python train.py --norm_place="pre" --positions="learned" --bias="all" --tie_embeddings=true --init_std_o=0.00888 --init_std_up=0.0453 --init_std_down=0.00888 --optimizer="muon_variant" --lr=0.00794 --lr_mult_down=3.0 --lr_head=0.007 --decay_fraction=0.598 --batch_tokens=16384 --doc_mask=true --train_tokens=153700000
MLP neurons of a small language model. Each row is named by its layer, matrix (up: input weights) and neuron, and shows model dimensions 0-191. Each number is 500 + 25 x the weight over its row's rms, rounded and kept within 0 to 999. Numbers have three digits each.
After each neuron's rows, "fires after" lists the tokens most often just before its 100 highest values on Wikipedia text that the model never trained on. A number after a token or word is its count.

L7.up294:513475509499526493500511477501508528459475464507493484479442495498505525476533498495470507525560526466477514507466494528511515486500521489485505494524487478485484509511517466534489472495486527518535466456497529507509528437518475501464521524542492535518453509502517524499473524541529484533479527455508531529527513499492490527506491512510449532501468501490497507483494482480549536458536457509505437503483514485516541507467525522495495516539494506494507501522501465479538544475487483490479476552465503455527507487462524529499468517508496473473467501470494526487447548515470500544
fires after: "s" 50, " " 44, "t" 6

L2.up622:521505517530494507461503530502484485477493481513548524481480527518523555499494512509499439502507512550478544505496472514528486514523494464512498513548473491450530473521483489470471488522498481490498489534520496552473546503433482492528520475450514490488524511461526504524543516485473518491510493537490493478527512493493546503507522527463504478532485509487510524488492468481492481496441438434487471507525486464467501499500511524483478542474510485479500467467482513493500477522523444502519515529495514478469511524454530546496497471466484541531476496511492527497499510522476523521
fires after: " |" 48, "s" 6, " (" 4, " the" 4

L9.up643:513510493512506489547530470487514493493478481502520501516509494472487573480470541517500480485539487523482492521517516496502468523502485496511469479493559490526546518514528504518502468485479485546514461461540492456503489507498481497501538501527505510513472479476517511530501505494490448543493549504536486509515500526477472526477508525505464421497506497481465526502468496512486477515494508508486487479499479524534522419516473522498509536519511531520483483500505443506492441525514482483490485439476541505533512515493483475488473534487521452491516489523525511493482478499573511526
fires after: " Go" 32, " De" 7, "ce" 6, " Te" 6, "e" 5

L7.up398:502486514505482493549464470544538459451519469502495483519470537489493533504522507501503526471498547503451514471546453466496511529496497505522513523524518523502485522525515498486505453474506508493491496500541512510502499526482531464492470532547487489471515502486517501517527443521508492541502469483497485541522471457485455486491489485495473529467507516523533509489514466511462543458541523541473496482484491505488489530487565529517509472518521444511488522517516518481474492512464511476528533534523488524458495481526456458488502501516514466511481480507494512484469513445517511537
fires after: "o" 24, "co" 12, "O" 12, " O" 8, "op" 5, " Pa" 4

L9.up1048:500465505530485494514463475487540464550481519523466481539470485506504471482482546535505507514515523458500525511465481541502528495529509487522500514531496496540490525489477520473465549556501538489491476448501506521544543479485533497513534488427480496493508513475488533524460495541510526523544457500504519521508496514492497462486502510489453516502512534473439503528485488515492513485512535513497533442455484526486502482552510501514523485516487513539473485462468488480511500443500509503546505494499495478501520495464476499466496520498511509450506476489479468515511486524502524508
fires after: "o" 18, "e" 14, "cc" 9, " a" 5, " be" 4, "re" 4

L7.up569:531505521512509489501495493499533530518524476513504456489509546496464495476495500475496504485494507558505472471466514502509542464495486502501482487510489518481494506500521502563528502481531490472476525499488519498477512504468535507543472502500505496469515490484451448497476511501478476522527486499477556524464523474433501469496498490470547495480465492517455499485497511507475517527466482519452472509535501451479490510559535559518518488496531546510507513511459503504494497458508555546514493489473538533467512528531511535492513488477463527502488510535486464503526533489496466448
fires after: " the" 39, " The" 5, "ed" 5, "s" 4, "ri" 4, "The" 4

L7.up115:501475484474513511520495505495498517479509479487537461520539533495483457517470467502567490467511526554473490521503499476547497504457458533530512486551483493503486499505519506464487481516481489528459507507513455517507498555501470509532501537498515509510490503482488488509465474559536536518537485518468527501466525557459507462500539455540498495442479485521510527486472476504512500488492471495503459499484516477511516471500483496490483491492472493467523516552507519498513470479534508550530533497524478518505478534505490517515466533493496492485486496516471515530482467486451523446
fires after: " the" 22, "|" 21, "\n" 10, "'" 7, "th" 5, " The" 5

L5.up145:510540477513523515488534539512519527494505492488488495520508548483441430471488503495505507465521548533487461526502559501503493470494500506500490510483502489520508478506503520499551455515546535467480494508482490495498514538494535438486521496513452502510478512501488502501500507494504513502462523526501489491509500495472425456533558547523528481549491529515519554488523531553482460514479490479488475436533531475491510504467483491489505483518452536482505523500484486465518497444490500519512513506515510522548505458487489519520485519520495495507487482489471485508463497490508501490
fires after: "W" 16, "H" 15, "S" 14, "L" 8, "T" 7, "F" 7

L2.up923:497468510482484496525524481506547489455516527491487517522476481479487525528504497506510516482460540532496498513476495502457532503452499519477480474510491491479460446469500474527506513511504517546513537510419458506524493495530506543494506503473475562531552532540527479512525466472531490472528538490468495505542484508486526518474491488518515545491486508489538482475499521500510522467544513476487485477474475476502540514498524503481497533541490500491460511518500511487483510475501515521488470493447510505516498494504513509529548474484506458451473502464458477545494547506501505535
fires after: "\n" 60, " " 9

L8.up491:505530484501492484502492496554484529515483516454455507473513449529510473468530504511506500491483526466512506505514486509503545499487496514502462496551549496479528487444518497514468571503508488523467543536490451496502509513507465501478507516518512509463496520514493483498442533515493531523490457514525543478499506490472509530488456488513508476497501529487556514467492479524494475513489522497515523461468495522475513478466527489471518441500556549511527523524478499549451507533526498539500454495536511470481515507509502504495494499493444506469531509495477479526530522478492510478
fires after: " K" 29, " " 28, " B" 13, " b" 6, " G" 4

L8.up55:486513519516521498490492470544505488485509520491520527479466519474532538520516526541482512499492481517516500547477541440544544478524530484491504484482461505512463497477495491491478530479474512514467466487465497503508483504513519499546490523536491523448495512516539489505520494489502508528490493486528513552466495525462503510481495449507502432515498505508486477505441472462505547510443475480476472502472526510485515493539506497495488492496525542505495487538515533500451431485485492510473494494533510457504498510518532537484437551497497464513519505464514494483508490490503542535
fires after: "\n" 28, " the" 25, " on" 6, " On" 5, "On" 5, " Se" 5

L2.up138:490512499469470489486505465519514484479492561550510478502480520490492495501527501473461495524513494500464499503469534499465492505496492536543503487465510492523505479475502456477525496521491512495508494520508491512454503519529519499508472515544561457499484528467461524497484484503474480479492529464442525519491459493444530535527531490519517492533506496486476489464521499549499471468475523545466525513525495487490470500524490515472513477484511502546480496511540466499486488506472529526503555465526538508512481557490491495517552567502503525498542527510491514488471440497476486472
fires after: "|" 45, "In" 8, "The" 6, " The" 5, "\n" 4

L8.up886:572472487540508488535513493497550480446474472494483490470504476489520544497500514516512536453492498524474484481469491519499528515495479483510525512538491547520470483506521498500463475466471461492505470432509499531495498538496522513538494516540510480501519496531498513527501493464520512534542483492477545482470517519459490513505507530507517503503477486502516530481422501496475536524483519518497499526491485483518503506556478542491493489499491548535528547482501517443521496463484521528507496459480498498474510513496494521505483506510494460501487490517505482500518512464487463414
fires after: "ri" 22, " re" 22, " the" 7, "b" 5, " is" 5, " po" 5

L6.up1026:504504467497535512506498540507577491518530512535477508524471481497531504493485511505445468550531474503485485495492471530514544488528522512491493541520479517463486480464468479496512522491502496520523517512480451507513472490489465508508532449495545514496457505548516492497479492520543521551493480477516512460457503486498563472487520528497495501509521468521492496516557523521497517513461533482476562488495496492458450485516483490475502477430508492519498471468472496495492495506481494486513495534513476486509477512507531467447512521504517488462480501495495507525501470564517494478
fires after: "e" 28, "o" 14, " Pe" 9, " Be" 7, "u" 6

L7.up1035:491535522512492474493476517501502511447487513491470540475456466493508472516524510518526483529496481518521503478470510523515471499493507489507499503479485503500494437471445566487540520483467452520520511540464491534527510501518490502463534508511477511491511499481515518484566504514539458484499500467488519517460498468518509488523516509491545528507511516520514485498525461474519495514480525508463513510494536497449532521493493472520539482501464501491521503474535474546507492505470483479487468531468526527541493536497503491527495502444485470555547510512493494554549506459453495511
fires after: " b" 12, " B" 11, " Har" 10, "re" 9, "r" 6, "er" 5

L6.up177:513463543501529490534499534477502524512488478506561487508499496477513523549460499486525545503428478497479484504493476490487499514507480502496491497531481516496543466443478502475471511495481504536490515489512509499527504522512529550529523462497467516481508526520539502438470479511508473515492481502530497497471491536497561479532478474494555460502523490460462514496524505521506546481537523474522527526525500471495528488500466489481486452493444502481515469476520517517483478539491477495493504474498499509485525519518535475462527522498485475497536503497496487493532487555458467456
fires after: " the" 22, "con" 16, "ti" 10, "fer" 5, "tro" 4

L5.up446:499507465525497454486459534498448507486483499456506513517510476524548490463511507509500488453525531515485486510489512441505490484543532528520537504481493513516496465518521503532495505503519505493500508448527499478516526457535474450533543490547476511505493548470539502494490488565532540494486539504492512554539484467504495524475538496499476507501511531510525501498494507546489484504474496438496498489474510479540488509474493493491512507449476505501525536497528485500500485489515489497490483472508483496542466451497501456472495524541536515479496477477502543457529504462462521476
fires after: "s" 29, "S" 15, " dis" 5, " S" 5, " " 5, "T" 4

L9.up233:450492516511470510568485518498507504522478483512538494473480490492539490514527500460477511516494530511477501490501528519482493487514482493479482545531495494509475437474460444547453475521515521492485485537469506490532504500463486527521463485502506513501506523512473484526489524541521476521450515524469524531471460488517516556482558536529504523488488522543480492479513497496479537499510483484456489526496484464516550546467454508475491510520523503501498541508513532493491524505494474519508481454448507480531501496503476498516492494541462476483460510480513516504509542464505507456
fires after: " " 36, " her" 7, "ch" 6, "mar" 5, " his" 4, " not" 4

L2.up40:496527502527541497519536505490503515509494482495566494494468512510474555472515521502481526508496484511502470518505540511508530503518495497553469506526479501514505485473527529519458480525473480461532530507490485505518507486488504513509490530515515480507495521556526498519516468501498484498494505519503499425464490532485520510480485505569499499449490523529470479491461515539477520513493481508482464518482510464493479461546472500483469484522455505512439472561555452488501523484459474499524506500471446497504495466466470498488506538478487506504464532515486467482537479506456515490
fires after: " the" 34, " and" 17, " The" 5

L8.up95:478505482529472559522522498474503514492449495494521480495493489507512501496533526478517532524501528504513524520459481474502481504514487507560443486506533504523496504527512536509518472455515482531545488496489498519526549510494485528498485530497479495525524533463478486433485452483532481497513491485509500499547514489508472500514495466517479520477479454519517497475548485534489567497463530513497515497491474506476499515531534512511541463551475511504466514493478482441480471442532520493513502501492510525464539506493491502501463549475535467474509467488500495490495460460469491524
fires after: " the" 29, " a" 25, " 19" 7, "A" 5, " his" 4

L2.up223:533500482538519556523514494518556471498524497475547505516517524469511531514491499506560494507488471549496467491492484496543503492494522498544520509484495506545530501476506511548490485509488443509491471536475478495494482543478483553503519511478490489511534507500546559532518487445522484500493482516455492488473506524501541480519505475546508503490489475484501504499480504461496525517485502497493484479487498503490525477523533499475517472508497469486457455476489492508477472493492448540482484462496470465480534457465504491488508492431471489550540537509494514495509464546484490500
fires after: " the" 41, " The" 6, "th" 5

L7.up524:516488473502490500500528518510439506463496501498499547513488467535502479526544495494485475507507520511497509511472525528466512513454505456503474481491488504504464473496531521481518514452507527480479516498461502510528494472496465495550525528530495498463495491509468484444460536470514481481476449491511509543505517501518527500499541483497479500502503498528492502508545497492482507436484519512465474477542488556527519473490533507500528476463536520521480513530494520544487493503483462469515536518481486524510556579493478473500467501467485513485532517516468486564521524500509529482
fires after: " " 28, " b" 16, " B" 16, " c" 9, " time" 4, " f" 4

L7.up184:517447538499539507492498507489516528504541499454551504493535503505493482503513441529508508461508516498492483523468496515498458512502496488549514505529498540497511490456511466511498461503498515510482535471491476488521480520502496556509443527519498489516505530496463513529444493483546482472502472464497444509506520546472483510497510492472513503493482506541508510495457532520516504507474509547477504486508521506483518485437503511565471511523462473512492447488481464505490453515498487558501521486512516514450475484515481513482498529463537486494524486526476529537497524497471486463
fires after: "\n" 24, "|" 11, " of" 10, "-" 7

L9.up622:508543491490504499554490503466507541464496529488556505476495464513496511514517498526540529483513545495470407472475499536518520494478513501505492479511487528530497509472528483490527536479487480506500485443494463524549505461478505516466473507494467492474527545482498512452500476474493475467528508493491520531481505506531534524510474502544501514497513464516492494519479503502462527501473479532510536548491525455510505526545433504503480477475538507500496481513544456504479477504503521450460523494494469501479503519471489518515525521478492468510502463506506522495499489476510539539
fires after: "\n" 18, " the" 15, ")" 13, " is" 12, " " 9, " a" 6

L7.up981:471466546524505530505510522468511532440513517485507482477556495492473543507483499488503518476492466478491481514477489515538493483481449488515518495513540463529477488499498499503508498462507469548474509514494467475553484508497528516521494487509507535460470513514498497512528487483505493535496530496511522474505494535505436521482500507513528518504524508498520531515464479520504461506515497529458512497462524460498519531491478481510496491531507544481496523519544563486498496525468527475445489512473469483521474546518491483509488501512556496495496480495464412564471513492464501496
fires after: "\n" 51, " re" 19, " who" 4, " start" 4

L9.up343:520506505495506475488471480467527534545511538511515505500534525546538523481541499462492506490490485499474522509464518473493486512521500478472522489512502517502459504502510496539510509478500488477492444505465509471485498521518556545494501512455502458502522512462508536461474487476502526514464536470480493469547549520516534551480452444527535516508491539485506508453442463532539505471494490492480506508497492461501455504497469500445524507494493457507488481480499473501508506518546498517501555519473486493524496505518516512508487555480494469517488484463510549486516486527505481497
fires after: "|" 21, "\n" 17, "-" 12, " In" 8, "c" 6, "ce" 5

L5.up359:462493489478495545493521512521520519506513512484524493497479510527484510504469530491442474489527522510521515503510511503493480520512479540477494512506489486509464583508517525460517494457491492484513476509535457518501544504504546538548528496515505500497494496507501510529456537537488492508492536502518472515460485513471487516472490527522473500504495492456468552526508550463435473452538517544428491482481499499490504452492492494497500484478513515520484490538537490491497485493507516435481531491449518487480478497470538513476498507486516454491457465514489497541512515508536488511
fires after: " Go" 32, " we" 9, " We" 9, "H" 7, "e" 6, "ho" 5

L6.up330:484541481537514521484525507497501524452485519529545488481481521505475523494523465487490550499506465523511499546512500474490503520523504531485479515469484531506521498487507501501489471471476455513438468490414471481487480473478497528520518552478514464517545517466510468511493533492544491451509491475515521458552542481492458471488530506531480481501484507471522543503465507533490525516496465498499471525522520482487502458497504511448494509551531476538484499542489495496494476504499485472514518473533527492480499544505521524531481507489476491529533492530506498497550516495478473497
fires after: " the" 19, "ba" 13, "li" 12, " B" 10, "ver" 8, " an" 7